From a checkpoint of a small transformer trained on Wikipedia.
Size: 11 layers, width 192, 3 heads of 64, MLP 960 GELU, vocabulary 8192, 7.27M parameters.
Architecture: LayerNorm before each block, rotary positions, biases on query, key and value, tied embeddings, attention and MLP in parallel.
Training: 162M tokens, 9876 steps.
MLP neurons of a small language model. Each row is named by its layer, matrix (up: input weights) and neuron, and shows model dimensions 80-143. Each number is 128 + 24 x the weight over its row's rms, rounded and kept within 0 to 255.
After each neuron's rows, "fires on" lists the tokens most often at its 100 highest values on Wikipedia text that the model never trained on.

L4.up140 [177 141  93 141 135 142 137 136 120 119 134  85 119 171 136 172 118 111  93 138 113 120 109 111 107 116 166 113 156 112 116 117 122 105 110 128 187 185 109 149 102 148 119  68 122 151 105 125 125 144 152 130 127 127  81 108  93 116 148 101 101 154 121 139]
fires on: ".\n\n", ".\"\n\n", "\".\n\n", ",", "."

L7.up623 [125 132 137 136 141 123 125 108 141  99 109 149 149 109 155 119  95 134 155 147 121 117 146 149 105 100 144 140 103 154 141 126 111 100 168 134  97 100 127 202 117 147  93 113 103 166 145 100  95 104 174 158  74 129 117 132  85 129 116 147 132 101 120 150]
fires on: " on", " ", "16", ":"

L4.up868 [117 159  83 140 162 126 163 147 108 117 151 134 137 108 166 155 170 141 110 127  99  88 105 117 113 123 140 114  93 126 139 136 129 132 114 115 100 154 176  64  98  77 111 121 139 143 173 151 158 140 150 115 134 105 151 112 108  99 108 123 160 109 134  98]
fires on: " |", " ", ";"

L5.up507 [152 110 112 107 133 134 100 133 144 164  92 151 124 124 102 136 128 154 157 137  92 119 126 173 105 126 122 109 140 104  71  90 115 170 110 182 116 105 115 182  99 124  77 149 144 145 123 119 147 121 127 131 146 113 127 108 141 121 111 145 110 154 109 143]
fires on: "p", "r", "t", "b", "c", " T"

L7.up10 [124  77 139 147  96 167  73 150 100 124 118 109 165 146 140 144 128 128 124 132 134 137  60 154 145 120 146 133 130 135 136 107 109  77 121 120  94  91 124 111 120 167 119 122 136 116 124 154 118 115  98 119 116 147 142 157 175 132 137 118 148 110 139 187]
fires on: " had", " has", " have", " time", " K"

L5.up956 [120 153 168  88  96 107 174 150 115 108 168 148 136 121  93 126 141 151 170 132 134  91 132 144 113 117 119 104 139 114 146 124  91 131 116 128 138 137 111 115 110 126 124 127 148 122 137  85  73 145 114 111 115 161 120 127 134  95 171 117 156 153 111 140]
fires on: ","

L7.up0 [141 110 114 121 114 132 138 112 156 141 167 127 112 156  72 143 130 145 123 152 101 112 147 119 162 145 162 149 105 144 130 108 144 111 144 131 133 166 100 154 151 148  93 100 144 134 112  94 140 147 138 122 132 135 167 134 130  71 138 107 157 159 141 137]
fires on: ".", " ", "R", " |\n", "ist"

L4.up236 [130 168 145 115 112 116 161 122  77 120 122 131 147 135 112 112 173 140 140 119 144 129  72  99  96 128 158 106 132  95 135 165 114 113 133 102 111 148 109 141 149 131 104  72 160 107 142  76  99 142 149 124 104 144 164  84 130 136 139 112 146 126 157 169]
fires on: "ed", "ated", "aged", " used"

L6.up913 [118 135  90 116 151 124 126 174  97 116  82 119 143 104 131  94 110 155 172 133 122  75 137  90 109  85 149  95  88 107 119 148 134 158 114  93 120 136 124 163 116 114 108 118 136 136 148 156 113  87 166 140 121 159 141 120 160 116 112 131 147 120  98 114]
fires on: " \"", " ", " an", "{"

L4.up658 [135 162 114  97  84 111 107  95 121 101 118 125 106 121 135 120 155 121 150 129 165 141 155 127 112 147  99 111 142 137 171 136 114  93 169 112 108 158 105 107 182 119  96 102 132 114 147 137 117 115 174  85 109  92 142 101 142 145 128 110 153 116 149 103]
fires on: " |", "0", "en", "1"

L7.up361 [ 93 164 108 128 116 131 131 106 121 137 104 123 144 113 147 141 112 110 129 136 127 151  90 130  89  92 198 146 127 137 134 176 101 187 124 158  64 180 145 158 121 119 111 153 135 116 161 115 162 105 142 114 120 127 150 156 122 141 128 123 142 104 127 133]
fires on: "-", " ", " It", " under", "."

L6.up289 [144 124 156 145  90  70 101 108 136 163 146 138 144 127 171 111 108 100 135 142 130 116  99 108  87 117 115 125 105 145 102 109 107 155 152 139 147 116  93 125 108 123 118 167  98 143 146 127 121 140 132 112 121 124 141  94 110 101 136 137 165 136 125 118]
fires on: "."

L6.up411 [104 156  99 132 135 116  87 106 179  91 104 134 119 132 166 140  87 100 134 140 102 148 164 135  91 125 151 121 167 124 164 108 142 129 111 143 123 125 112 118  88 135 136 112 129 144 173 117 128 107 170 138  70 103 146 137 119 170 128 152 149 107 114 173]
fires on: " in", " between", "born", " of", "in"

L4.up524 [122 163  55 118 166 116 126 130 133 137 155 127  64 125 119 134 120 154 118  94 121 128 119 143 192 152 141 145 141  96 127 135 110 120 125  97 125 133 109 135  96 107 124 114 125 129 130  96 118 120 162 108 148 110 160  78 106 107 161 125 140 140 115 161]
fires on: " which", " work", " album", ".", " ", " film"

L7.up365 [ 60 169 144 121 144 146 118 171 113 134  62 119 122 151 126 143 138 119 147 190 147 124 155 126 128 118 137 123 144 112 152 129 120 109 142  97 138 144 126 102 145  93 144 185 142 139 147 161 121 154 133 134 127 125 145 114 118 120  91 155 153 155 116 109]
fires on: " \"", " (", " un", " dis", " in"

L5.up367 [143 156 102  82 131  99 141 125 135 141 140 106 145 120 117  89 165  88 134 135 115  85 148 106 159 124 104 136 132  98 156 143 126 129 157 103 138 137 132 102 173 143 135 140 151 127 131 105 141 124 155 132 157 143 151  97 147 148 157 132 170 116 147 134]
fires on: " (", " =\n\n", " is", " served", " serves", " of"

L4.up875 [ 99 136 138 132 148 123 169 114 103 143 100 162  99 141 114 138 132 117 133 129  91 115 129 156 103 116 160 128  87 141 175  93 133 148 152 110 136 138 129 125 108 156 131 159 139  99 154 167 115 151 146 100 125 123 130 153 151 102 122 162 114 156 156 148]
fires on: ".", ".\n\n", " |"

L6.up120 [ 98 155 111  97 154 122 113 124 166 142  86 121 103 128 153 128 162 134 135 144 132  91 152 156 124 154 189 116 119 121 125  95 111 133 131 141 117 166  89  92 141 149 132 135 140 134 150 158 134  96 143 158  79 126 132 108 110 148 120 159 112 120 101 131]
fires on: " ", " (", " a", " was", " \""

L6.up118 [120 132 125 140  99 134 164 118 123 135 128 101 156 109 145 168 114 160 133 103 172  96 109 162 134 128 116 135 104 110 146 111 125 133 163 146 126 136  85  96 145 114  99 164 142 138 122  79 142  91 100 145 121 105 136  91 143 156 123  98 113 124 157 105]
fires on: " and", "-", " member", " singer", " ", "–"

L4.up959 [105  98 137 167 112 102 144 120 166 123  74 112 133 128 174 126 127 113 123 137  94 136 122 147 143 134 132 111 163 135 132 143 159 110 104 120 113 138 132 151 113 131 153 132 127 141 146 103 127  99 132 117  51 145 112 139 160 167 151 126 121 141 131 102]
fires on: " ", "b", "–", "l"

L4.up282 [136 156 135 138 169 150 137 117 167 133 112 123 104 148 162 147 123  83  79 142 146  85 128 140 149 159 138 101 118 102 173 133 109 116 122 151 136 133 119 117  94 156 137  79 105 144 133 162 138 171 115 114 121 127 117 101 139 159 118  80 127  95 143 173]
fires on: ".\n\n", "\n\n", " |\n\n", ".", ".\"\n\n", "\".\n\n"

L7.up289 [128 150 148 128 113 134 141  97  88 110 114 154 184 154 141 136 140 144 164 167 153 168 114 102 124 132 161 124 130 131 127 113  84 106 126 138 139 158 151 129  94 155 113 119 176 167 101 118 153 174  95 111 130 114 141 164 151 128 129 128  97 116 131  94]
fires on: "C", " Votes", " C", " c", "2"

L7.up238 [143 184  54 130 147 174  83  98 116 114 110 143 124 143 136 135 101 136 147 152 143 122 114 101 141  67 147 175 132 139 149 103 125 123 156  90 136 115 135 121 108 107  70  82 108  89 125 125 161 134 115 142 139 138 152 168 138 110  94 156 101 140 120 124]
fires on: " |", ":", " the", " S"

L6.up822 [148 130 174 150  87 155 140 131 111 122 102 106 135 155 105 102 114  88 105 125 164 112 176 119 115 155 152 120 156 100  97 167 124 122 135 137 131 150 147 175 129 112 116 148 151 156 131  99 103 133 168 136 125 128 105 153 157 106 127 140 109 152 143 114]
fires on: ",", " as", ";", "and", "ot"

L7.up384 [146 115 139  86 134 120 125 148 131 151 133 138 148 157 108 171 155 134 148 141  87 133 130 121 139 106 153 102 160 120 109 133 133 150 130 130  97 140 148  98 106 141 127 152 159 155  94 111  54 146 137 126 141 101 179 120 113 129 140 150 148 127 104 128]
fires on: ":", ",", ".", "19", "′"

L5.up549 [158 173 134 155 107 130 134 162 174 132  74 127 146 139 118 103 132 150  78 113 156 127 128 167 104 137 200 133 147  82 155 121 111 145 102 109 112 145 132 107 138 128 101 175 132  93 118 118 157 121 193 115 120 148 134 104 120  98 113 137 161 122 143 156]
fires on: " and", " not", " to", ",", " as", "ner"

L4.up902 [147 114 136 125 103 116 161 149 133  86 119  86 107 131 106 122  89 155 108 144 135 134 122 114 117 149 114 126 109 126  80 151 160 105 167 118 150 167 121 156 114 155 172 155 129 142 124 123 129 100 155 147 151 146 132 128 129 123  98  65 134 153  96 140]
fires on: " and", ":", "20", "un", " rate"

L7.up37 [163 136  87 157 125 101 102 126  83 151 107 136 145 148 134 135 101 155 118 149 139 130 157 112 136 170 123 122  95 115  86 132  77 143 107 143 171 148 122 129 111 130 161 150 172 174 103 144 144 124 140 112  90  95 152 131 150 112  92 167 103 156 133 129]
fires on: "C", "2", "et", "ent", " Co"

L6.up735 [110 124 124 125 159 112 140 132 121 144 156 129 151  70 160  94  86 151 135 128 142 136 139 114  97 155 149  87 111 114 130 136 107 106 108  78 129 174 127 137  84 105 178  83 156 153 107 167 137 104 165 132 197 146  74 115 132 157 150  80 152 124  92 123]
fires on: " he", " ", "'t", " made"

L4.up160 [138 120 102 139  80 133 135 126 138 119 134 168 117 117 138 132 175 146 166  84 144 122 144 156 135 136 110 128 131 121 114 118 142  84 136  67 131 151 118 157 145 128  97 103 101  94 152 134 137 113 125 138 109 157 122 104 158 109 127 149 162 102 160 106]
fires on: " |", "0", " ", "ale", " (", "8"

L4.up891 [141 143 132 119 158 131 116  89  86 102 171 129 118 116 128 123  82  91 143 126 104 118 142  99  94 131 178  97 131 137 183 113  98 122 171 147 131 146  97 136 137 171 137 149 116 146 106 139 120 123 123 128 129 137  87 133 109 149 150 130 123 172 105 120]
fires on: ".\n\n", ".\"\n\n", "\".\n\n", "r"

L4.up797 [131 162 100 133 117 134 155 194  82  81 116 144 137 141 119 109 103 151 162  94 138 100 104 106 106 139 105  98  93 154 104 132 127 109 101  69  98 185 153  92 122 152  78 135 159 126 117 183 121 122 148 110 150 103 116 148 120 177 129 127 122 143 113 105]
fires on: " "

L6.up278 [139 148 100 104 159 105 103 133 140 105 110 138 170 143 132  99 120 110 103 147 156 130 139 102 157 137 147 119 112 159 108  80 168 115 125  81 153 115 161 140 120 151  90 145 140 142  80 122 116 130 145 161 148 110 124  81 116  84 108  99 122  88 124 143]
fires on: " ", "20", "–", "U"

L7.up559 [151 153 130  93 142 101 121 153 163 130 119 125 134 155 102 136 136 159 148 107 100 135 122 125  90 141 122 126 156 123 138 125 146 136 134 113 110 124 137 129 119 102  68 166 154 162  92 141 126 155 103 142 129 115 137  74 167 130 148 135 136 121 116 126]
fires on: "th", ",", " an", " |", "rd"

L4.up423 [ 93 175 167 111  81 145 131 115 147 178 114 143 125 169  95  99  97 124  93 110 138  92 173  98 148 148 169 123 123  83  67 117  95 100 155 115 128 117 117 126 107 140 143  96 123 107 122 106 124 167 163 149 132 117 105 151 144 116 131 118  81 154  91 147]
fires on: ",", "ley", " also", ".", "field", "burn"

L7.up644 [133 108 102 142 146 148 122 124 131 125 135 117 115 152 145 212 132 117 148 149 132 176 142 111 165  92 139 102  95 128 114  72 165 130 140 107 134 122 111 144  91 105 120  74 104 131 108 129 101 128 133 149 108 132 139 130 160 107 142 112  92 112 137 162]
fires on: " |", " G", " L", "==="

L6.up614 [123 174 160 127 109 106 135 136 130 112  99 123 118 133 144 137 105 149 146 114 146 160 125 123 157 119 144 146 143 121 154 101  79 135 105 152  84 128  81 133 122 141 120 117 139 112 131 162 109 112 142  92 140 154 118 152 122 136 162 152 111  58 155 158]
fires on: " has", "p", " is", "ip", " had"

L6.up528 [130 144 139 102 101 123 111 146 133 124 118 113 138 110 166 119 149 110 118 121 119 136 129 153 174 131  82 113 131 122 149 133  98 121 180 117 104 130 124 115 116 165  96 121  94 152 107 114 125 143 116 138 176 107 121 151 134 153 126 104 119 116 150 151]
fires on: " |", " of", " (", ",", " from", " later"

L5.up407 [ 97 134 125 102 114 135  88 123 122 139 118  86 173  99 116 123 119 124 142 101  95 133  86  97 129  78 138 110 168 130 153 106 167 126 143 143 145 160 101 129 100 128  94 111 170 125 174 144 153 126 146  99 132 101 109 103 138  92  99 150 148 149 165 123]
fires on: "ed", " used", " down", "iced", " applied", " reduced"

L7.up317 [141 119 137 144 114 121 153 123 130 128 103 149 149 122 137 175 125 119 131 134  83 139 187 148 101 137 131 121 141 131 115  88  94 103 110 123 122 132 102 136  74 129  98  75 148 127 133  86 120 151 130 130 136 174 121  90 175 100 117 119 106 111 133 124]
fires on: " is", " and", " was", ",", " the", " Born"

L5.up574 [118 152 140 172 134 135 172 107 116  98 120 122 128 148 113 145 140 128 133 112  90 113 157  98 125 142 143 124 181 122 146 122 101 127 137 120 138 116 151 114 140 118 104 140 138  90 151  97 118 108  87 110 171 158 126  94 168 128 110 175 143 134 149 157]
fires on: ",", " —", "\"", " which", ")", "',"

L6.up917 [131 160 138 141 132 162 101 144 144 136 131 118 123 145 106 151 136 119 143 179  93 142 127 131 149  66 149 139 100 105 162  90 138 124 113 119 135 119  70 115 107 158 139 100 154 126 115  98 115 118 132  99 110 135 146 132 157 130 175 107 134 104 183 122]
fires on: " S", "S", "s", "R", "ko", "(s"

L7.up749 [142 134 134 123 137 121 122 131 104 150 105 137 126 118 125 129  91 116 119 151 131 163 125 169 110 138 166 119 156 125 123 122 131 127 150  93 123 143 167 123 123 127 123 153 135 155 100 155 143 157 133 105  96  94 122 165  62 115 149 152 131 114 179 132]
fires on: " ", " \"", " after", "ault", " to"

L5.up420 [152 134 129 114 151 116 156 131 121 157 142 132 143 119  89 143 142 125 114 140  95 104 142 119 140 148 147 119 147 145 162 141  90 139 116 130 141 155 144 117 101  98 105 153 189 127 106 118 105 116 119 162 133 145 147  97 175 105 107 116 148 122 115 149]
fires on: ","

L4.up541 [159 106 133 115 118  81  74 117 118 118 101 104  92 129 171 114 134 142 105 129 132 164  82 162 138 134 142 118 159 115 119 128 113 123 159 128 105 109  88 139  98 115  98  89 165 128 117 139  76 118 131 133 118 103 179 181 149 101 125 156 133 136 102 107]
fires on: " had", " have", " with", " to", " has", " "

L7.up232 [137 152 104 119  98 114 176 127  98 128 146 117 131 123 118 131 142 145 167 141 109 126 126 159 156 119 123 163 148 127 132 147 107 104 152 126 130 145 131 140 116 127 154 150 180 119  85 120 126 150 152 132 141 102 141 122 103 141 135 102  97 131  70 127]
fires on: " and", "2", " with", " or", ":", "S"

L6.up957 [169 150  90 102 156 104  97 129 143 157 115 129 127 123  91 121 100 125 199 153  94 160 155 133  96 129 139 150 125 136 111 125  87  95 107 123 117 117 138 126 137 102  92 115 152 138 182 123 123 164 139 153 129 167 115 133 122 121 153 120 165 136 147 111]
fires on: ",", "1"

L7.up562 [156  90 123 143 173 188 152 177 116 120 140 125 158 123 147 132 104 126 165 116 143 151 144 134 128 143  99 122 113  82 112 123 184 103 132 150  95 128 155 125 140 139 133 108 145 133 132 116 100 136 125 107 119 130 117 104 117 112 132 104 149 137 181 132]
fires on: " G", " M", " E", " A", " B", " P"

L5.up589 [ 71 125 137 150 148 112  88 107 152 123 138 135 140 131 129  83 123 167 146 117 105 109 108 156 140 127 143 145 128 130 133 118 109 138 111 139 142 107  84 146 128 163 154 143 115 133 119 107 148 137 140 100 127  88 111 140 123 123 135 102 128 120 104 111]
fires on: " /", " Bl", "12", "10", "l", "or"

L5.up936 [157 137 118 146 167 107 126 116 117 126  95 147 100 129 146 103 140 106 151  93 117 173  94 107 124 115  95 166 159  99 117 148  99 163 137 130  95 156 119 139  84  95 152 100 134 153 113  98 136 173 137 120  97 120 104 153 135 137 135 185 127 115 120 109]
fires on: " while", " to", " of", " g", " l", " after"

L6.up524 [155 136 123  92 109 120 150 118 141 154 144 139 134 157 133  94 128 149 169 120 136 103 151 122 149 196 175  83 114 107 163 106  87  70  93 107 159 128 121 140  91 154 104 117 111  97 156 137 125 133 145 144 154 104 116 137 124 110 122 147 143 125 149  89]
fires on: ".", "}", " car", ",", "\""

L7.up952 [168 126 106 134 132 138 146 148 108 114 115 169 151 123 141 151 107 127 143 122 112 128 130 174 135 126 137 132 121 147 115 141 133 156 138 109  74 115 129 116 136 148 136 125 154 138 140 165 115  99 140 101 111 160 143 123  82 128  92 146 115 121 127 139]
fires on: ".", " t", " of", " ", " on", "at"

L5.up114 [105  97 130 145 162 106 137 142 147 149  85 108 136 116 113 113 151 149 151 133  98  95 143 138 147 152  88 100 131 115 147 120 148 140 118 136 132 156  94 123 124  76 116 155 158 111 115 154 132 153 176 136 126 135 142 132  94 111 115 120 124 138 113  98]
fires on: " ", " |", " (", ";", "."

L5.up227 [131 141 105 143 116 120 101 131 147 110 160 140 152 124 121 152  92 159 106 116 180 113 139 130 139 150 146 150 116 150 140 106  81 168 167 143  98 134  89 100 140 140 108  99 169  94 158 148 152  98  93 142 110 154 108 122 134 146 136 111 205 129  95  89]
fires on: " of", "-", " ", "i", " to"

L6.up786 [159 137 122 147 151  67 168 164 129 176  95 100  91  89 115 133  78 149 120 197 108 150 136 132 123 113 170 155 145 150 108 135 132 127  84 110 119 146 139 102 137 162 131 138 163 119 152 133 187 138 149 116 148 106 118 137 135 121 122 142 121 126  86 148]
fires on: " ", ".", " which", " of", " —", "–"

L5.up322 [ 85  55 131  95 147 138 175  78 163 135 120 120 110 115 113 138  92 120 149 142 165 134 155 122 108 131 132 128 128 108 141 131 146 147 135 141 123 120 100 124 137 162 117 139 149 143 116 124 166 111 146 114 174 160 167 104 117 114 132 149 139 153 124 117]
fires on: ",", " that", "n", "s"

L7.up369 [104  96 141 148 151 119 170 158 165 121 126 149 175 149 137 137 117 120 124 135  95 161 160 137 169 120 150 110 103  95 121  99 104 127 143 116 165 105 126 161 124 110 137  89 152 152  94 123 140 136 105 167 118 105 119 129 165 111 142 147 102 157 112 126]
fires on: " his", " following", " an", "19", " Her", " her"

L5.up70 [128 124  90 115 125 131 147 134 145 101 141 146  87  98 125 109 169 159 147 101 123 155 145 141 151 133 165 139  96 148 149 132 186 153 167 136  53 150 156 134  88 130 156 117 144 180 150 148 125 108 121 106 134 162 163 145 119 132 132 120 142 135  90 105]
fires on: " "

L6.up32 [154 113  98 145 115 157 129 158 152 114 111 127 136 112 177 175 114  82 163 130 138 120  96 125 123 109 136  99 104  90 122 125 121 129 145 120  74 147 141 130 171  97  88 109 139 117 135 177 151 117 122 135 136 144 138 133 101 142 130 136 106 139 109 125]
fires on: " B", " P", " A", " ", " M", " C"

L7.up765 [105 123 125 142 112 135 126 121 174 143 135 143 121  89 124 139 133 153 126 177 118 156  99 147  99 118 217 125 120 223 111 140 117 129 107 122  83 129 141 100 100 132 106 108 162 146 114 151 158 139 131 131 100 120 101 127 128 142 169 147 136 107 147 121]
fires on: " ", "."

L4.up738 [186 123 141 163 110 116 155 144 113  96 137 180  91 130 152 136 130 107 119 155 132 135 145 101 123 141 121 163  97 105 121 110 147 146 164  92 135 130 132 119 123 149 129 114 123 136 100 176 120 144 133  94 120 118 178 112 124 123 134 121 150 110 130 129]
fires on: " be", " a", " Votes", " is", " end", " was"

L7.up307 [115 185 149 134 115  79 131 128 123  82 137 160 106 145 156  99 155 132 157 138 135 129 163 131 122 138 153 110 138 166 114 107 112 104 120 121 144 133 138 131 134  89 155 136 153  81 116 117 142 155 120 135 110 124 148 118 144 178 108  84 109 118 109 120]
fires on: " st", " St", " c", "s", " Jr"

L5.up442 [188  88 155  97 141  62 124 115 148 113 159 110 153 126  91 138 125 130 167 157 126 128 178 154 120  60  99 106 117 130  99 109 129 152  93 146 148 156 170 134 103 139 136 135 165 186  98 157 118 118 116  79 119 152 100  99  91 135 121 160 133 165 155 136]
fires on: "c", "p", "t", "-c", " c", "st"

L7.up419 [117 176 102 130 171 147 138 107 152 132 134 131 147 124 117 122 114 124 167 152 141 133 122 112 136  87 147 129 129 118 164 119 117 137 134 101 137 124 127 121 110 125 116 126 110 111 112 108 105 147 127  82 165 129 177 121 138 132 126 150  82 118 138 109]
fires on: " |", "m", "ov"

L5.up586 [138 133 136  72 156 133 161 122 107 158 110 134 107 140  93 128 110 108 152 130  62 165 163 129 118 143 145 125  74  93 136 156 119 129 131 139 118 133 142 105 125 142  96 130 135 148 148 122 106 150 133 122 136 153 138 132 177  89 120 121  86  92 138 120]
fires on: ","

L4.up827 [160 150  87 108 136 144 148  97 138 162 119 113  79 151 126 154  88 137 112 108 100 127 139 118 135 120 159 102 107 114 165 137 142 128 134 163 130 165 117 117 158 148 163  50 166 133 135  87 122 150 159  85 157 149 157 128 118 142 108 134 135 120 144 143]
fires on: ".\n\n", ".", " of", "\".\n\n", ".\"\n\n"

L6.up242 [143 135  78 111 137 110 123 103 138 118 130 158 187 121 175  98 112 173 165 125 131 138  84  98 135 121 150 102 141 159 152  86 114 121 106 119  92 115 129  98 125 101 112 139 111 121 147  96 113 122 118 160 126 119 110 133 119 104  96 106 116  93 125 156]
fires on: " of", " |", " in", " on"

L7.up192 [158 135 140 162 158 133 115 141 135 118 145 150 103 119  99 124  89 116 136 127 165 138 114 129 126 113 103  72 122 109 130  65  99 154 124 113 146 127 137  99 115 139 117  91 138 160  97 195 126 145 134 106 128 105 113 140 104 111 139 208 161  92 118 128]
fires on: " is", " be", " res", "A", " s"

L4.up51 [102 146  99  92 108 121 132 156 185  99 100 123 145 127 121 153 131 158 149 149 111 116 148 130 136 152 115 124  92  97 144  89 120 102 112 158 129 130 174 107 112 171 120  96 186 104 160 132 176 123 156 138 149 137 135  78 120 145 137 172 134  90  70 134]
fires on: " |", " of", " %", ";", " =\n\n", " Ang"

L4.up814 [137 113  98 141 179 130 100 148 158 125  96 151 111 145 112 126 123 151 121 170 151 134 143 151 122 138 182 114 152 158 100 143 142 117 175 176 112 106 108 116 121 153 131  97 119 126 102 139 183 154 100 146 155 135 139 110 122 110 187 149 147  83  93 141]
fires on: " ", "n", " of", "p", "otes"

L5.up650 [163 109 148 142 127 102  99 110  81 113 112 132 104 161 131 153 106 139 155 157 138 129 127 146  98 121 150 144 144 102 162 126 125 120 159 147 132  91 134 153  78 143 101 138 108 120 109 170 110  90 167 121 115 102 155 101 145 139 124 116 142 148 116  99]
fires on: ")", " other", " part", " aut", "17"

L5.up584 [124 146 111 129 142 122 120 183 129 150 124 149  60 106 142 148 119 129 129 154 124 128 156  77 154 171 164 134 126  85 131  64 152 130 131 141 130 144 119  89 138 144 132 140 161 116 145 123  92 164 169 111 154 147 108 124 113 113  78 201 117 129 113 129]
fires on: " (", " \"", " =\n\n"

L5.up256 [137 124 115 106 153 146 140  89 133 138 123 116 109 146  94 133 133 202 172 134 143 127 124 107 104 138 123  89 105 129 148 113 138 158  97  71  70 114 100 105 145 143 105 128 151 178  76 154 129 132 138  82 143 141 117  98  98 107 138 142 172 106 128 178]
fires on: " |\n", "yn", " sk"

L5.up855 [107 125 148  98 129 156 128 133 145  94 115 157 159 114 155 170 131 117 132 126 123 118 123 154 171 128 155 198 118 127 133 112 110 160 132 120 103 126 119 105  96  86 145 119 135 133 131 128 114 127  95  87  91 125 133 121 123 147 100 107 184 137 159 145]
fires on: "o", "i", "ut", "ed"

L6.up666 [107 132 124 135 167 145 107 144 139 132 129 113 165 149 137 136 166 130 142 154 127 161 164 159 168 159 127 120 105 151 119 113 138 108 125 154 111 155  75 157 131 118 171 113 158 173 122 148  85 109 114 121 115 156 105 174  73 136 108 121 112 169 101  80]
fires on: " ", "22", "–"

L7.up267 [122 164 102 124 143 117  72 116 134 140 125 134 152 134 124 136 114 156 173  90  97 112 115 156 146 122 123 128 155 131 194 142 139 145 128 142 113  97 140  89  95  83 107 157 125 182 157 170 143 102 128 123 115 146 126 119  89 116 137 152 109 103 165 154]
fires on: ",", ".", " of", " in"

L6.up592 [140  80 108 124 140 115 143 104 158 120 148 178 125 114 135 114 106 148 184  97  75 148 141 121 151 145 132 106 128  81 165 126 170  54  99 125 126 137 136 105 126 120 161  70 146 137 144 141 140  99 120 148 129 129 119 134 107 144 153 108 163 185 128 133]
fires on: " ", "–", " f", " described"

L7.up295 [133 140 132 141 118 105 148 117 107 142 119 132 115 141 163 113 143  83 121 162 116 145 167 125 153 113 136 126 141 111 153 113 154 161 117 118 116  97 142 117 132 154 103  56 130 139 129 117 122 174 140 147 109 117  79 134 136  78 170 138 139 110 108 157]
fires on: " his", " the", " they", ":", " her", " their"

L5.up263 [117 147 132 108 135 114 109 100 177 107 150 124  97 105 129 131 115 106 111 110 137 148  89 159 113 134 120 116 123 136 143 102 122 141 116 122 168 133  73 107 149  95 135 148 134 161 115 104  66 139 116 138 140 128 146 100 151  88 135 151 148 120 108 102]
fires on: ",", " and", ".", "es", "yn"

L4.up906 [ 97 129 130 139 140 140 144 113 117 105  84 160 135 143 168 137 155 123 149 105 120  89 147 132  98 137 153 148 123 124 149 106 134 136 128 138 134 138 136 104 116 168 115 147 112 151 138 104 167 161 110 159 144 105 163 149 143 178 177 154 123 153 108 103]
fires on: ".\n\n", ".", ".\"\n\n", "\".\n\n"